From a checkpoint of a small transformer trained on Wikipedia.
Size: 9 layers, width 192, 12 heads of 32, MLP 768 squared ReLU, vocabulary 620.
Architecture: learned positions, biases, tied embeddings.
Training: a variant of Muon for these matrices, 11111 steps.
MLP neurons of a small language model. Each row is named by its layer, matrix (down: output weights) and neuron, and shows model dimensions 32-159. Each number is 500 + 50 x the weight over its row's rms, rounded and kept within 0 to 999. Numbers have three digits each.
A block is one neuron, or neurons of one layer that tend to fire together. After each block is what it responds to, as a language model described it from the Wikipedia text at the highest values.

L6.down77:514495589570485431471477599616449540540529516446576535547463482557529589557545541500461525496466583416451550480500496521614528502437484497459480492524512535372463549486545555452489454537422467518517378557451472570559525454357498524501442471394492483367495480530532492492482441474431495509387505522642590498465470460512496528597507479536501509438513469408432591445561474611435489486536
L6.down189:433499482552489496508565542483389440526517427467513518526542582561336540435516446413522540495554529505534425519467545484514616427404519480441474509473480476470488570453529420563483666514539439542534415535507463455488523509393495549412481490505460527474580445495497536472468518547510470439553502490559460423524567549480431533584555515470442514535512446437552543506415516603459528474479
L6.down301:450453436521431470451490542513478513499453497439512496584516520474495424457433461404481472453494427590516549516454463509376508460432442524463490469471544506508504521472513417463541555387420512490478485442572495526504519476568498564446544522438454490519584540545422532436491453505507549453564535559547408505519487498444507512616504540488518469525462602531520484476493581557450527531462
L6.down368:514518474525498416457479587479446495482480607517605512518467481414467500570494447563469565557464596480477475426642442523556463512434493410476460480597465411559615531456515577490488520431517486488475507455507475486461489518515468542505490395472400455449507531593460391523497472528423576501423543485541483472587586485505564491527436545515473498590541467473411430513496545567461424485491
Second piece of a word split after a lone first letter, like ch in School/Schwarz, d in Admiral/Advisor, om in Commune/Company.

L5.down372:481554588500502502449514422488462474560460594484536563490458554460569525565591392549483578425536511609449514469468503543479468507407567499451547510502475581483455498527482553479488530529576457538449433487503646480524555505528497532497501393445522547462521474469549429543552435447449478506518593561502511489484502581459474514472433458459488454448528483524593497535473501430496407535481
Middle or end pieces of words split into fragments, mostly field labels in infoboxes, tables and section headings, such as T-ime zone, Ar-ch-itect, Popul-ation, and Early lif-e.

L4.down63:405485518418443569459509510580482556468502438489459484480444466598516533513511488526572570477465545528498446398490561514462471501433477545560416536576501603541462530422537464496408550515490410491500518498448507475493393418486460456538568592477572526582425455456515587617460547471604489545497484491534530536574494521564567558450483451535553448514528470499548445447489487469380464422529
L4.down233:430549463541554528443542542498602497521452480524538411373508537495486569526462498500407483492574595532419460528588497468451464493532486529531458524403519478447523423519525488517541543483449497497452407517521522490569527506540458549503602512553499489495477523397415520481465481557501554487400593397547437513501446508439532451640415540365545454529484521529557498464596489489591432514453
L4.down251:570478486397476560500510552468470463504479571452543463476531482472442473540472573557465573542545453511532543551507573561523531584567532440488417472462582454441462419440490522475520451494496418501564410471501537592528519590498584537475581527427513489608536555567579584487585515512539380473542506524515466438440491474447502479520516590504552527484424456442518402625471497456465507515486
L4.down333:498423546517561546419512488411462550488476553432498533517513462459466461517513449491550543554459525423543333544463462524445493472507514559589451526412541414555515545505444434616500596592455420511531453454447475476579469455436510490490533501470574518414520505472495460540487483455458532515522476519519549530491486596559482480556555457509530531487470489532552501471532577413520508529414
L4.down394:528420454519474419447600484561505569447484573488448519392459458408466584530484491488507551500557495549430519565481506565500522519636477400459488529454482437483558505547449529482560533536512506543432477421556475553373485530562565547505466456449460457572464525525531495489465547482490369555405418545455475389529489494530419511464393579500510526571533512457539453524414526555482596539499
L4.down404:518610557483482528560507462539553526553556431366567489524550471566393511619475556468488542449446505539512507505541549426540572506529506488518479504504488492605506468470468420471488501564580388492557474543504530484508466645467538540514490491455393501574531407501546465396545523526508442491433406513470571497481504533518426431525448473444459395490464500476464543526472559499504456544486
L4.down436:425452467544552471499566483379600439472486487575522518574467626489562612492513478635540524518473511447460426524545547497488462567565540496530662475551402437548507537459499509520485581509471536534533488518571484487462445474479510473548585448482463553515474570557464519591503436483492386537482543454550506441535442511507568460489476564477513560472453543513437455449501473417501454502462
L4.down438:393553570462557480480466507477446485457402500525508550547466432514461423440425523565369483535465544562536487478566408536466452424448558513406473525530501469543522591535546443553430388519528487445432451526548417403498450478486486543538532486494421537505534416544456542493518491505489524503511573560569515599516508418555496474507536401481410462531578526549495555419556570497470538533498
L4.down469:431468494494522506497380451517487464487477543565406506583525471481513529532500469588496495532484382476508474492493518549535460424495528438521506378544609484528472513521460496522399490580613570486571565540451478519503513422444484494453450506530444455355509506426416455449476544401538482521433529550383603434387472524439551413409462480478547473474547563530468520486493550567543511583553
L4.down503:520533487489477439525484570555524579523558567475522428565559449460475579470466542423442542465454448534487366574459533488417523473383535474533497474516397472511461516389412538496524509468528505522456469463473475465488538365548471459549416536528427474477403515513539490538440522522546422498428565478477540587529579457430603472447425518565424467614533490540556511532611539565510488419434
L4.down575:513510535460470526441533486421547521491437543446517523529546533456482584521406481461416521443487505528475505460489530488561571498508523493463492486532614553532460522510519471546515478468524493499540399400499541561560499504376510531610515514516462448516476561505526435564550411430542466515444461553578591521493512567566401508466355564526464518492489579561520554438555569464434544539441
L4.down650:533525489503471502492641558507553522494491481605483427507544448393401456534452530545483460538483498413470457526568459631463556534492471485546490405549494552507498536434437539440436563561484537444471521471528527469435468523499533468425474500436437501392510529641486509441572487511520467492501422509518515485442458489486522542480443587548535509505470538406485455487603462642504451412412
L4.down671:484569504436445495410481500415541581478463453403496549635469499602506492427569464552518407505441549442504509569494472491486518515550499441469470555476442601513490466478492469593424541508562458456463565436562399519580472436573493480591424531568539480438509520527499468538456532536480627494536492543467481628496553483488423413502469449534521493485476432487533541453502526550596495501545
L4.down700:415594512487511474411547466388498614485492501434523503477537476495506537539466448526488527433455485493453487633555491495424531554542489492506563495539444458491522374521414467490596546572505492460515446453469568567553590621534485520436546524458506515582478543481464445524544501571450583502521462441521532481406467615464561433526479593532426531488488587429506494378510603460532451532465
L4.down717:475449558496581546393552434484496404486451505457508416473490545485505416512456488471484564522568500463471470448505558486494473535366522455478456515476488661438541517511557548528409504505542472455453531567521488460435439595521448421453511411568624428494499510581525373568454496409553510438495501513513405509550460480538480516492603508469430483522463509474648503468514551492492577450508
L4.down751:453503397494492536448454417506448458422446522494493555473456580432500503473553473527458573549449537516503507417533433561478515491423565529612541541508506482510470471597499550455499505526547476585505519445408500491489514445522551477530533522453449485453508435475468474471427401437553433500446473519469470551579533454537508628562524527505445523523581538478464507431514476540543479498538
Middle pieces of a word split into small fragments, usually right after an initial "b"/"B" piece, as in b-ot-h, b-et-ter, b-ar-racks, comp-et-itions.

L4.down8:495546487536511525538532473412472462499509510529400562584437446508476478492473535527459402442496417559464467568503525537493531471454510466460459563561462425588593552423507542494589561516549572512391462511477458488417473502571502526401393573538465519465496494502439575600498518458467516530597410552533442570557459541547439418445456503509505453436445531437522571543500575513413468463439
L4.down19:543522575514515438478464486630555448505527463515573449493522460533525488550480481566577458451483502454515519530540377568457475564538480390470502417501522552508518467605483504408456550596464490432414547506518481395488422515516417550445502526504490474468574401430515548549465448503530556444576533512566526521487433468547536489488495427516549502528489471396433451530485587534447495457452
L4.down101:513570584565471514511501442470536458488519563484487488486472422478493520438628515546471477566437506438434537457606493529477547440468509536467487472424361420484587537464438509499548527545667451499460458515538505547474557480547514520526506518487482499432533442430529453474532448532551507508471568480520563476509509536512507588474499458630535471534522509418487429452434438422575540519557
L4.down147:592480540484493536445559536469524413557494568460593549424448472581474564544442581515541481484489522488463482398439514490434509416481461473462560510529441461463536536446529482614481528522520447545458503488532521540453529544574523420488475490540477515425456493530506394544453491459459567558496589523508429529547479550500501504506475540508472527489474588428508443465435525536508469471619
L4.down168:472457529538466475489578497380484443450467542445437551461503484454497573469545529455466536419600455516462548498431446530477500517443487463538535446456485630517535451485438491513533602444569594434493505465462543556549449400433469580497490555568435462515493493522625512513422485574471550586499503493490514459570490514454468525497555544632503397538439519408477566510534538538559547532426
L4.down171:460500506589422508515489557551488504456518549572492448480528474500441530434534485462443603420416478556478665447483451505526486530571453401479503513502576484583467544416528526510595502382500509417401466523492471534549458501458531558593517493396536500466441481504457471441560505488468489498478511568419472603437468562494458433539516558452506486425522509493539441588581471535484576528422
L4.down342:526534434502508533558401512503510496365572496407504458542498418502491465506522523541427428445459527534597594389453474552471482474565601539413532470445470520511381499488479466554458541524519500502466511439473515608500377512489491608609568504563464497526467498492533489524502457442508521476528514481418526512530444610488507482524514534444394520560535504449494476534521613419583536517570
L4.down343:574496483520408424491552514535467559452430569547607621512478455505469498408549456438504459504486503516527485421370487600451559507438500520463557546498524514491525576419395586467481592487587517531509485524557468487431512403488497438489387471467489470479391467410460590525551465560595536503483488528501479400465465530434469443529506511479503547574392452417510460498530551513435493529586
L4.down446:516500512529491463483456520433535495430498628503549452521384444504572485395451534472525563499469633491416382514423512585537569619491544520468481435490423473477474562510589464499517533513516412533453463509486548524545514474543512488423514522492500534497433516438443465600533466440523587580531490497438512351469495541482551502575459487464463513514499455412483474553490523430587570561442
L4.down510:537537416547474558533470498570496539417510523515506500504477525504476502466552478489518494509454506471597453493485471484608586511503467529477510500606448506503591513452473470455549544514420489591528478463455499508517585524490479533478381404470629497460465456538580500501517484512503584448544536446508473452533465535494514430496572496609407493555545490438477507521485397469498452470550
L4.down534:534411477532530412472357454478511597508578539601422435503422513462522540613465506528516529508506581549496492473417432467506471471573563507452480465513534528537462468465467450452461509509533523506515489435430485547456524441440537485519562414508525482489531486541437536430492472500437487458481578513493453494560481515524535497563444483503507566577423538465455423532484489530570500568419
L4.down547:456455486533451519530493426478476507497573539553487577506445333492476554489444521495464513433453595566541602406486535539502534491504450451541538595478482535560650473504461520480579568494644469495488546535496535410538503492544456523501474487410439479503509499449490511529454495518475517530541434519496474470580585427464540495559405589460389497512475544542549484438452351504594581405413
L4.down567:550463515554447442467449460559544506564478551508454427435535459551448568490534510492531549538515537483524480533522517481570518491485486488376504425564585559467527634446521542562546424481499528513465523499425489483545470529515602602597506476579384436486481539527581547434427528448608445459429443587487467528469455584512500426435615498443471500494503527548514401552470525472508477463578
L4.down623:524508481408513430565481413475403552610390481560582467489484416544521569553531471422545485450513571560458533541537396563466506537444438463552447503488426595421462478399515514482391502580499505495482549447482470436562439587418533526550458454555509523462464492508474481500527447482458563444432481506537479484516552515464480523522538467447537495533548412464566432512541562579514498512537
L4.down714:545501526549633493555431447505486458460438512452500518529473450493528527567511529505542539506518544443496462519494476542386533414551537493467518539431430582470511472497481491568474545441564435509458478514434548526456441487414514509456549507553534558582467558481469593423572497533505500460507416468535576417549505477549485581481485488534480443577409480591491476473484436541500474430563
L4.down767:515496485479425489554498482545394373485555521541493558398458417507453527496462466511564489511460603497545433421531513454524538383596441520487427436490449512502482598444484476515585510504469511502551487494586529503475496479548530553612520452604496578494540533579516474471605533458558487478527518400444505501482483530431642531583441474431522442525552371529450535507565468536495488427576
Second or third word-piece inside a word split oddly, above all "ch" in ar-ch-itecture, ar-ch-aeolog, s-ch-ool, plus Arm-y, or-ig-inal.

L6.down23:556457506470496468459490534498472530398480530539523550595539359540391466508395486455442589539537473428494544482440527422535512592484500485454588483422521467523500501429481533488543523494499595587462561561500508478468568565553464475478536561551485438535537563589469505504502460504584455507543444486426528419474498455454497519580466483481551567479399465432438485589522545478514585476481
L6.down472:534425494528496519511473499512556436510445578412462429463499521586453532497562537523654543570454515513556487527407492536434543501393445449499473437526456548503567483583489567542441427489428569532454514423475493536431519475524463534484519406448536516490632539474425463524446439527502514556494569569503373541469425414468501439498595503492496453488472523484587506508458533481480480433518
L6.down584:520451476500506467519470443551472468472587489502459474564457587455572600478493510510437448564457527487597521535499482500441569438526468475414582505508559441514569542437429525536466462476452447573472471467557457499469543477568503511477476495569476511566520549565461557441509465583554416446534471461522471561571527458400401500447566472402553445564506543465549467500434479521513562574480
L6.down603:552509517529512564478633522432651552518495414569471399542489499510540493475494527550445396487462560526521510497601447402511520446535535602500470530419455461477527588453479563488499555537449493362506714498503499479462499529509549478445469459592467541426530539492473535396548413497551485512512459491449454497524547519436486447473552475557422555548500572560553515477515472504461545582434
Short vowel-led pieces inside words split oddly, often after a single first letter, such as d-et-ails, B-at-talion, d-et-ected, Filmogr-ap-hy, plus ex-.

L5.down543:460517435433485545538472549454488509486531500460450498461507485431506531532398557510656535468470384514536636586558506440512546524558458512590600626516507470547534503531426477512490581533508519459448543540462400561418479466509447465522516499530413541521477451422516551439540473509471354500459557551509547486558474491536459528510462560506520501556506537379504475495514454545588526436612
Fires on inner word pieces of ordinary words split into small tokens, often after a leading b, to or m, as in to|w|ard, b|ow|led, m|ad|e.